{"n_layer": 8, "d_model": 320, "n_head": 5, "n_kv_head": 5, "head_dim": 64, "d_mlp": 1280, "vocab_size": 4096, "activation": "swiglu", "norm": "rmsnorm", "norm_place": "pre", "norm_eps": 1e-05, "positions": "rope", "rope_base": 10000.0, "rope_fraction": 1.0, "qk_norm": false, "attn_scale": 0.125, "bias": "none", "tie_embeddings": true, "parallel_block": false, "init": "uniform", "init_std_qkv": 0.0353, "init_std_o": 0.0, "init_std_up": 0.0353, "init_std_down": 0.0, "optimizer": "adamw", "lr": 0.00128, "lr_mult_qkv": 0.4, "beta1": 0.9, "beta2": 0.95, "lr_head": 0.00782, "warmup_steps": 471, "schedule": "wsd", "decay_fraction": 0.637, "decay_shape": "linear", "final_lr_fraction": 0.0, "batch_tokens": 65536, "seq_len": 256, "doc_mask": true, "train_tokens": 400100000, "steps": 6106, "dataset": "wikipedia_en"}
MLP neurons of a small language model. Each row is named by its layer, matrix (gate and up: input weights) and neuron, and shows model dimensions 96-191. Each number is 128 + 24 x the weight over its row's rms, rounded and kept within 0 to 255. Numbers have three digits each. A neuron's up and down rows have the sign that makes its largest values positive.
After each neuron's rows, "fires on" lists the tokens most often at its 100 highest values on Wikipedia text that the model never trained on.

L2.gate690:179131162124109095155158136113170129143122105127129113085128130141122093139167144151088143129119127121161144099118126118136154168097104148107117095128134155118128118104142129137125143127118052121136137143133110157120128090134108162113144164156132129169132116105173119136144127132097149145
L2.up690:141130142112170157157143131092100110135155114142119122144124112125150115141097122174145098114132106080133075135171142150133139117134096127133166122134147135126142126120110136140120105163108116123080093085086146096081147135149178144129146143140132161119132126155149116120140134130066165116
fires on: "ee", "al", " Georgia", "ie", "ra", "ard"

L2.gate920:116137116171060114142142105115113145157088122155146131148162155122156097094128127191123077073141169154121103114143151118171153184161091108137122144108105123118139163089136126123139192120109097152093132152163117100114133128089121084138110129133073119136143166117166174172150121130146190110
L2.up920:111164147162130142146112116128079128155131117106116116131129135098138140152156107131130194088138116135070136138155082122125150104127182143139138105146079104123095130158142117140100143114124175136140122105121163108082096166108111129122155116143098151135108127133157142144121152136130132106
fires on: "al", "h", "arter", "an", "H", "han"

L2.gate603:137139174141093105096123089133098121108138128128140139140088123171119113148118124138138143137129118147155172140066154151150125119140111151116107136099131107129160167149101146131145134167133098163125143134088100143144105151155162065185111135138119128113121132090106144109174097137112128140
L2.up603:139131077108148118157106148121142131119115116123102119087131139168130106152164105060114135130118142114140116133130116130160119129141107207188154115104167107145149091159123135152146108129149097120125125140103101096095112112153182116081155153159129154120103177133107144169111095112081151141
fires on: "s", "age", "ues", "ism"

L2.gate122:141100118152124152152091108125170114102158142152131112124149143153147121129158110134131106101128118161125140132167185124156121144101152124168112139202134082062120088110086126144103119132120084069131094135107133125134145106140139120100106131171116228138108177147113104151085163140125137149
L2.up122:129093134128084133134097111148145158102111130119119102128134114119137099143095132147158105094118149122086175140074143137102127134131137119153093089100165143114102106151112098137107124097082137129145085121182142141121140112086124140118099129129133110128128153101138126153143139153128079104
fires on: "le", " lo", " Ro", "lo", " po", " Go"

L2.gate495:103168144108106138122182117164122093093158117105151127101160148132141127108099142135120125119123074131076098123192152159100130104153188149145155106122118152098105150103124119102115128118110096096097092148131183130149140111130104128100165152113085140107149110119110108144142155137135145151
L2.up495:128135119117109137123132155100168109130106116118150117113141115121078105125146156151123161153170070110101146098132109158108172096106184152111139160118130160075171170124139148125119136103098159121122186138109140133157120119087110125147167091152164131144147130135110105147140141149067156084
fires on: " play", "ft", "al", "age", "le"

L2.gate1132:122120116163177155141136187166151134129140092156105122159117130142097119133095145152124151092133092158149111103168122133138106118156091136145106137103167122120108118111144169100096107173092117108155084151102153125138135117144151187095165112111113174094130145146145137111148129164153116130
L2.up1132:121130099145097131120126111129138124124136109110134104137108129109141127128113106189100149123133130121124117138178186143063112128157172167155129137121140133127177115115098062115163130175121180130165091149118119143116156173132134137095112123125121143123106139111104106119167141147131117142
fires on: " as", " called", " along", " of", "o"

L2.gate1194:131125132114115141107179138128150145109127100127140142173162118110179092129123160158101112152094113133098136121182120125086100119077145120140140123074113136102085121109124127132150124125149120081155134148110128132149147140150122123112088160171152112147094182160158103159117126163177147126
L2.up1194:128101132123124081145148127118108146141105150125160192145164127153131138144151156130137091110187134130141102123109127131115100101066095152146138152139132151119091152109116131142155147104117126153112099122109105151112109150095112139177121107123151123116109129141109090122118109156164127105
fires on: ":", "',", ",", "it", " by", "):"

L2.gate1041:076143170104078111111153125151166152133089131116161180154141156128164125117105125137103143123121153162119116174084153148142117115117153077095130137138147145136071091127121149140126154096089137100156106128117129108126080167114186129151137130116120142132122143179149121100138142108147120128
L2.up1041:123113155114110153098166134112139151132110128114102155168127147080146095147144149153157151128107114112143157120127129142135133128185096151127096133156137099102146194132139151156121139106126170076112104097170120100174127107154135133108069146088120151087117135128102142160096117106107179133
fires on: "',", "Wh", " However", "ah", "wh"

L2.gate777:123120101103138158119187143091179140141144111127131155115123135085120159170151154136119124101133148111087133113171117097126156149128135140124129093098104140127122136152118144105100097113133113169161131123141117112136136111134157144140085152167146110122120134119149113146101130120103123140
L2.up777:166169079116137143142161123164135158156146120138162118122092106126125136086115093132125109085118131078147146169148102153169115091129108132105159109137112125097129095105079173141090201124144103142091143110107144117141147090103099134166135134153162172124147126105121140108121095110131092138
fires on: "ard", "ra", "b", "res", "ry", "ass"

L2.gate743:140150107117118131125080119120151159121107113136102117103128127122118153166105108129127083108152154120119123128077153126151147149125153134116149161125196131109135124137096168107158154137134172159067113128144128130143119115146061135136126144113148119135109084100190108132133128087098145133
L2.up743:094104100116168135129146126125144149107127151151096177160110122119144121126115119122104110112147126136130115121090141148151203128112093119132105139147148162155174135093135165095120117144149115134152166120126130141158158140153161121117115071140154125179082078152128123097105124123106148105
fires on: " /", "ip", "amp", " ×", " round"

L2.gate263:136147139164127149102136153134175178170126128149154125133166107103097163116145130140074098134149142179109125155113175127106149090144157114121129145119089112110124133136148169187128123151098128143154131110108138120085115142140180146099128129138135122147162136110156124144183113167120114164
L2.up263:106115109138088150136131106120078106095145127133149163113128140141122135141142104120090144133137117134143157107119130119165143131155140171094170137151136165114152143085106156136133114111143160114102127121083143121108184099188122143103133109129184134122108127166115077123145141108185141113
fires on: " form", "s", "hem", "a", "le"

L2.gate306:129141093142107107176110102167167112172128164145144113137104127130141098075077107105149093131113146129124150147096134119137156100134136069107111144153148115123130148156108093130104117143125118164136149130098137117185129170136128110103147119112102141119122132172133131137114105155101163098
L2.up306:099133112127168163120115163171151113111080155129112144126144167161134162124107133123121109152110129132128156125130181125175146117141093126114135109124132099144107110123110127125145151167157124135113097194125120132134132077128131087121169085106141133080116059120150141167141150152147137105
fires on: " record", " claim", " land", " Record", ";", " support"

L2.gate988:158094144126164154111153098100139123141118089127111084115136151130103122126106127129156119114128138136079126097162086128149125154096160117120118140104103188115135102085094146159110128142133116137136148164066139133162169142095141127146113127158161169135178153153146169141121115116151110100
L2.up988:176127146105108173121183153119155100126078158106135094106122125152155119116147143085065128119164112089107142140112150137072138138075169125135153105153142111178114147106145120150123132128173129073138097155087141132160155105090114185154096106130122162148115146116138122116150127122156113129
fires on: "le", " Ser", "ia", "ie", "es", "er"

L2.gate707:105140138125120122124138132161157178135127152129126109080122083112102132127111120174139130091115122121158130144091096099137129156124086124131122136118116100091104150093104140106111104094111103125180105182152080199193165109138151136130133130130144128126134142141175166102098129140114162103
L2.up707:158161145116149146153134144106150123153127103126144142114075105151123120124097146131123164104127149166121136107147096097106135111058158087094136137121125108119116111166107156100133161116137133136152174110114144127095108127152144138080163100149156182140198150138155114125149163185126130058
fires on: "eed", "uck", "ine", "ock", "um", "ood"

L2.gate116:158139157117143146163172129132144130141097101145126153107125143099139092109106109180119143085172101164145096142157116136092122120139128127132151107090164145127161099076122089136167103165147124142112129115128131121155088091103101160140102121149157139097118135122140142120152120131128141111
L2.up116:142134136090142128092123134096164089119121147109104112154100102144133128063176102103101126092143117149105161140167181078143151118165149183088144122128156181182170131130105162126152121140125158125117120114099139165122145111161122137163084131122121155115143134114166086147082121154151147108
fires on: "it", " serv", "ount", " dist", " f"

L2.gate806:128154096133118128108086094107144131120159146135131086142137166175167120161105125152128138096147123131143114134132145124114121089131163156150129122138102126130151123136160157078135128123098130105159105134119136129133122122114070159128143140095110120164154096121105106114132091151108134131
L2.up806:140155139123118126152142131115150133119134138172109147108126136140110125082101180166080127112113151107110165138165153159103141145116127078130122099120110146128143089108116131117126185138141145152107146161109129112091085117155154134135139135132117133154139089098146094099112123142168136093
fires on: "im", "om", "id", "es", "ies", "ge"

L2.gate1248:093138155129105109107125122107118145144146144111133109153137132127122163121118109145077121088168132135151127130133137084189117158090142104123152102092083117170118149121109132129114125103184082099126109101139144166126136075149106134161141124110114128103149134100122144113127142117136103190
L2.up1248:148096150181115128104182175128129092160098149133124102111121107150099152122135107126114158166132089127101148169114142080154132104138137126108134113130152147124110119128126164120107152175110168137128097116094101139123087119120123098144156095110168107113111131113142151103115107134139129159
fires on: " Total", "%", " to", "ory", " of", " on"

L2.gate68:098127126164102113089116158119138138108112145090099139113155153128098098139135127142162149136149172127116163104154152085127126172158111098110127111104097164166090129105137117107146156109139138192144134160147143151159124161157139187168133115131102138119141130145134150153138120122104067123
L2.up68:137139102146136133146185160091144127128169145145131104106124081130123137132122153131113133119113134148155154102143120097138112098125155169154141106140116128096102158127147107109113112134141102155172121126146189169085107132118121121146180104109131120123155126114138139161186171141103143136
fires on: "ock", "ew", "AR", "ow", "ood"

L2.gate893:157143112182123139104141123086139131129105118161141116154184131134083113110121132146141125086117133138144142139152085124176117093106069122168114118109143173104131111147105140115116126132144157127172136106116121131080130097186152089097126145129114125110145153110132134173107125084161187125
L2.up893:110171153103125138155127110102138138160146127127097127126105125135136083137136157136138101115142128151143092138110115141126167126125137099100138094139117154094146188127115177160079103173142155113107158115169165140105148117126125083132110120089160134116159095136134146145112140075084170119
fires on: " co", "y", "al", "ent", "io"

L2.gate1067:131158087147111147124132129164131119127102144140115123125113122124178103108125114126139151147162149139102151167174161106165132140122119141120147112102137140144158152131105117138143149122151113110173109143110125132104113171107118114132146100147139088125129128139110121124120140132154135165
L2.up1067:138123104137090115107145140175094142125161122119113134076114128101110128122126162078115130133143151106132166157152140094124061163134145122134123124105168113152143095099153135155130169127138138173130141128139097129145126155097130132156122185138155136095160147159110120154086127127139115154
fires on: "e", "her", "er", "inals", "ance", "ery"

L2.gate845:151147148113135093088158122131117133102129129123119117097145117138105177082142139131124176110186084129123139122148162119121092139147096114157119122100134136101178122172151123117110106126143064126074113127135138144165170118170143131150127125096115132125160135122151141148190131148085165109
L2.up845:149124172127127115076116109112143149139146138126116150123145144153143161105114149095154134106099105130104162103160137119127140134089129109135132131110124176176137131105099154182118123126110110131120116135106142140063148107136099137133108095163089171188163135162100114167095099096173116126
fires on: "ist", "oc", "it", " is", " dist", " inst"

L2.gate424:089132151097130198139120144091114149124166114132113127125122098127143083097082056104127159114140151090084102149114159151163124142113126143130134114174114149111132109116110141140076125139150141151091177157117153137154144119099149137145128104150124115152116094144134129131090140110122113189
L2.up424:161133162116149114153102098137156104142143111113133150106120143134113171135134158117154145144075156074147109140160112129158142134132163089174101128139099130127113110135067143092130166167127137171164104124133109122135155165129121152159099136122147108090148124116153078133140110126137110138
fires on: "on", "er", " non", "et", " pre", "c"

L2.gate668:131178115125119125111084109111146149121095165168143123115110127111164127142132107109113134123191130136151156133144158175125129101104111119151123150127085120172117149113116124081103134162151123127136103080150135141093111169114156114109119115138108171119131124098104122130149127126161110172
L2.up668:117109104118148128106147144168136115142137142173106165116114149131131158134121129095124132138141140143141110108136109138153071128157085105120085146074166135122133111112145099138162146125143088158138152185099124153165130149114136129130117111095124138173175135130169085123063145140151141117
fires on: " built", " cast", " producer", "ood", " Cast", "el"

L2.gate1222:175135116092123150095121114154085139134119103100150130110153123130092133150146141132128122149074120141153102146119122144102093123124099127130137129143128130097107130111097158143128097137141135154154140131170160123163152097173120167149102162143177088127109121137118133179135123140151151183
L2.up1222:102145141104112117128158114097115130125159076141108192081157108130143120146123135135169091103158153135100108158131118153082107148120113121127124137057140148120148179112136112142124137127125093147124131126113123159092084128118119106118085130140101150112119142081134119132150119147144110126
fires on: ":", " par", " us", " You", "ing"

L2.gate759:122130123157144148142104162118097131095129098145156121115121133143122102131106152142140134113111117180128146147141166166076123129103169154154134166105128098111155112122102124118172114145122158122135139114069122138171131090164165113109122115136142145124105141106141114120158152170149126119
L2.up759:138139138136099136152105101116123121090073146093140103156097153119138101119156138096091166110094102148144155138137157090119106148104164157106104109110110108134140138152104134094134119109119156147110111097121091144116105139168122116112106167104155104134093098156095129139145166181138076143
fires on: " disc", "isc", "vent", "ach", " iss", "c"

L2.gate506:130150039123131161159146125180165155138080170160148127116115089140111125117154122138085086145098104102122132118122151163129159105120106134163143130096126150087154143169131144132132143152098144147133139112121160140101153145144145149117124136119114113071089132136085136162093143148148123150
L2.up506:184096129181112129155132103135159176119111148077112169096124121091125135095146123109114116107097155118069121103144101115142120116127104072138126115103136107120142156168096118192146172138137155106121158104119080143133138107106105172113118119166147125101096105127095156101125135144148117137
fires on: "el", " =", "ts", "av", " left", "A"

L2.gate1048:141128151119102155121150157150132152085158143132105122153143098162122112143105082086122146100142153141108115126114133119116175164137138137172149125101161167115142156148131153171150173117094117106088108145125166127175126123125163140128139157093133151111139118105122129089146126120147117138
L2.up1048:130153165136154140111176107107113147121150101076081159118168118170156136122066114091147152105080124193123137100097110118119155130099159121142116184126103151151164122128105141125145154131129130138105051141116188146158089088090148141130148151143129133144129097148075127177115133139093145156
fires on: " Gl", " Bl", " bl", "l", "gl", " gl"